Weights of a small GPT-style language model, trained from scratch on English Wikipedia: MLP 512 GELU, LayerNorm before each block.
MLP neurons of a small language model. Each row is named by its layer, matrix (down: output weights) and neuron, and shows model dimensions 0-159. Each number is 128 + 32 x the weight over its row's rms, rounded and kept within 0 to 255. Numbers have three digits each.
A block is one neuron, or neurons of one layer that tend to fire together. After each block is what it responds to, as a language model described it from the Wikipedia text at the highest values.

L7.down49:082125197130072159088169146119173117122134198124109123085125123145113198074128134122166148107130154151074135164119108143133118118121067117121154160100089071106112116127121107109131113077079104125128120126192117096118181105105081112124125097124147152115170154127121115171159186150127123152057154179119104121107110146194046128111145146134106128089093125174132133183180129117162099147147082097174106111139156108127097038166140202125090135072183129115121122167112155138154193069085136
L7.down150:099158120087120138068165116113106097104141145119102092203155173145095129160109120139117140157089131133212165098115095118104109118135133156090132113153139133109117148151143131079127141098074095131079108119190094142028144160064147147166152159108180111112128088101119130150063138120123144078129155161166140117148235158168134189159075135114118110158120111166137134122122164164189111132137131166127097107143098162166190141111076072182093138173111068152127113105091084166095145118111094
L7.down433:070079144133106117108159196092184141138137159140140179161115139082139068110157125146115146101152148082063084176125093082133157117160066112141123149096115156113115122159094123106143180085157063124139113178119102156104113151159184157124108161187138095150055132083150130126145179092154144119095149156100063139047160109150162150140105105139163195095121125191089170092091145128126119133122115099174182141183130112084130103158122175157128109115108096140186144145152096067115115139160119
L7.down453:180097124084118130132102115152162130091132138112101127160153169027123103169182104154117173168166131143095081170159076130143125114120124172093075143164042126106082114122107086144124117125143183132122129164116137064116150197147101128146100186177182145081121137131099144101071037135134079139108114130146113146156107131115151133140148102124087138102122139110127169144158179135170093099128039159160104089139171129138087152145122130091126079138153161103135095119179142180151189173120091
Markdown table separator dashes

L3.down350:143046229155133091133143083139130072082135145086137182184091111115116115112090085121198126148177146138168155190115063107124124121116156120156139112111151114111133173101105181130128127152171107116094117097069103146153161124143091130181101100113176046160112036152118108104166151104145087132110141175153115133128132109124148118155141166107133124140166112141178124140070115109126180062131082097105091139166183110120072156060128141169152145138132096176174111112124115121111121149153127
Name-internal connectives

L3.down354:107134137124192128111145078098156128109146108118168018123126086146092078175086160122131141113075163122069154133115132100078140081148168128125154147173170085153157138128133137189117140119086100120139059085150094059194160158146150117050111096124172186167120120177136161129165048155126154147111164075072129114082110083134153103141169131106089137156120119166128180081176126127160161140088163132101135100149125118124127137175126134130112101125131144118163157074115135081152181104127129
Numeric separators in data

L8.down222:089175133124077157155139135107134033135142151104134098097088094111145092152161112097097123170128177087166137139092143122100119062111129255101135176133128094123080088120189147138142119128145134094151107150162170134118134168125124117147131118113181105138183085147096168163132118139147083125089135130160146113153167078140165138095107142126125104126110069078107082159136123138136152176148115111163155112110121129160122084127089140174129124167097075155105123128084120153127149109071141
L8.down301:086162170151126144157154091095159094077128102109106138180153124175114090097110092091132136156255170182082160118101124107129142048129149196137164156108131157169037108136082128093161185122192097129092145132114126121104141146107117125085135174108109118148115160121113161073116131103131113126161118157137135107111090174127125083124142157112117084122087088150126128139123113145142116128134147152140139195113104164135127104118134127166131148114073094129077168119099216107101141082151141
L8.down367:139088083100146153123088166069089149103140107153167157173116140143130147104111121162171102105193129138089131116128176146100186120129135255156126097107089147086042143117096122118137170124160131100140134144148118093199158137153112112128099165054129110137142147130145134113096130115096142052116133111148135154100174167179145151151154092136091124120108104139135140093123109117102106162176115146099071100142122117172111133110127175116139121133172119116156132123081097132106121096092146
L8.down400:108110143155128129114114102092131130135147117117120132106059053142175131165127112110122058109227136057078117115141123077104150145172115205123150120128129098124078110102173169152142166154149100079167084089116162146088142099131105111170146140115109094155150105180151114119144132133112128169102147184112092154172085140138164171174226098087124146089129146156133128153112156151128142123135108082064121111100193108144136088115154124104148104158147020162118123097130163126159164127131181
Coordinating conjunction and

L8.down49:083173109106095162174141114130116152163158164126184127113077092139145115119122136144129130202134097144110133219149124158105152158135151107105116127138152086062052166100069135102117094111134117092170165187108155121095160123102166079100139134100137127104102055125163111148110174137136138151131130095121149095156148154163077098067185139145135118107117107085108159135147125162111133170123083140130184163084125144161145175123071052089133102082109055144164137158125085172177179085175120
L8.down109:117126199155190167138159082166188183055130115134091118097085130118118091088143106093121181148133101197162100077142138098091160095214171123110159162174139175081056124163059151123143155125129125165093160148140061146165134141121129137142159104098136117171156040109039146100132152099132094124124165109151109097168116106144128110143153114149145120115116115117143072098131097122140110140110177127105126115125100172092087136141148150141124123080124137123096180153143191149094146096107169
L8.down164:084099155128186171130078142145186151113105111161203128116045165064163163131124097148096186113103122151101161157129139179094095097136114129150141119105098074116066066121127119167112157113099196075128111132132173075095122152129099156140161120136138141164148113093085152120109138136135117144154142124136104104144077139187103145084146103130070108127158147105071093092139176135146161175154133132098102101120076140074103105127114143156161123193129081131151094150188197160086201159117149
L8.down409:119135201114085091175154107110124137130092082136150148090161161089175178097104097100094095106147142185107134139168104125150179106150124079060108132119130123126212132116118120147137061145149105136140136085097153128110102074164130113128170150150107125163126126145112124067133121119179113150129109106167144086136165105129158150138086101158050149158155131149132166067168132119045171161145096143059157117188103106128167094151141124072077103098141139107151097145186144150140077109212087
Table separator dashes

L8.down4:064098136091137167165137167146102127154126115083113090050148046166111095151114106082121134114132097172167120113091111112171164098122107116107127113134131124104245135089133155127105097093104162103113145075112140143149146194082142139166154112169076122123108109064179131142103121103114129134116153205086132109108109089105165149100128131134106168125163105159170119141064186153142157105123192104109157151091155127149133134152107151133142105131067157136139143161057089098136205173164097
L8.down166:156129065114141087174147150150121154201135038123087106137152054137109153123110128170148184120076136102045109154053120191122151130100163155130136045091072163110231102121079096157137100106128123103158139093124114097152121119154122114149115096152139131087147154169145156134135089142161124191118085110150157133147081138092158071121154111137107202153120132150130191129148107173130133136120167175120146075115152127104086133088126069117126126124145137111154165128105118178158114130103129
L8.down273:120171136095087145132147126086143114143136135112117126064107098095097194130155039106133160129021163151137139121124122101098126120131060095123083201137109151130222117129105143122195106144120153138110133150130084151089119145177130114076106136150117126141054191152089159179073165076080170092147107122163166160102118124090163123100106144104125156106146141200095072152125116140149121146108147086169104123127120093104135173148153150175162190124187176116109100138147105103126128141124119
L8.down368:112117117114158089114095113113094121157096130153147145167085135115121123073107078176087142057155105147097050209089165192191150139120153145147191149154118124057130149170123106103137121142060157108101131129178125152126140146150162189109052160173105094111106133112095158157110126158123095096120148132146116164145115104124150151122071187143176179135138135102075143167189112125163129157158077120060109083119101118098110080102087135136141158152082119116173090121114171180125155130167151
Number separators in tables

L7.down196:085121120165136073167147090107094120144113131127161101124107027194120121147080137071159097126031171141058109151125181136110121136141140131109121190144132127135181151098107150125120174127128123134137112113143114078163125150129089155101173156149068141159153140146174134145136116125101105137146139115126124112082085064131126039155184126089127118157104159137132145115203121168114104168132151114048116104132127109118131125160172100179127102132131134126179123131120083103235148176078108
L7.down320:164112131154069142134152113148119143132142092100086143158113100108161145154198146155132114118125125103038093125174107176103123104141138105120083146128036081115229120138148111154109147088116140144157109128115119142101166128130116133153133139154133085096127074065126130117101123155112154125111107119158113088146189124157196153159102117115128144128142117170109176114147080167114184149152155052136076102164176122089093105033093123129149091109142073156182113096162180177146114128106197
L7.down402:121135133101125165145112128120145156143094097117141100181129119091062124094087124183101091097082101149182143137181148144156139103104177144187107098155101084139141143125130112137143167073161059124098114135154120147171109099107129172112131193123142127112112154100144116156058149125103179148119141209172118192164132143143090075183145115086109094187159053097152142080189150184145095112078135143155091109127102081080121096094157133153130123153187089150157102163135088142163119109062111
L7.down466:150156130102202159145095151110121210200116099120128141189074135126080120102079128154146150129033105163096136144061145181108146102067133118117126178169068082109191176159129161186136116108122167126184182125128119171104083152161136156109166156145120133165042125104119165127149068107124122157107144157097121104110140113106083121051140121125136112124103106107148146148114124138125154138159144189125097117115106076110103096122101095140136113134123167120115142191163069143135131113074112
Number-internal separators

L3.down268:146118101137109193124088177143137132149094123121116112110107133081072172110068161148109148178100142125138146122179156161122140169118142084130115135153120190121111160158137163147157074161111034130104091110120129126109161095090133145097134157120166124137121146116112133125144172110126210130086098174158122121194144044116138133115087116164081131111090120088152180128045055187144082167103153157170114150119131108146161139103090166114086124171109111153084177137081102095062129145168181
Table separator dashes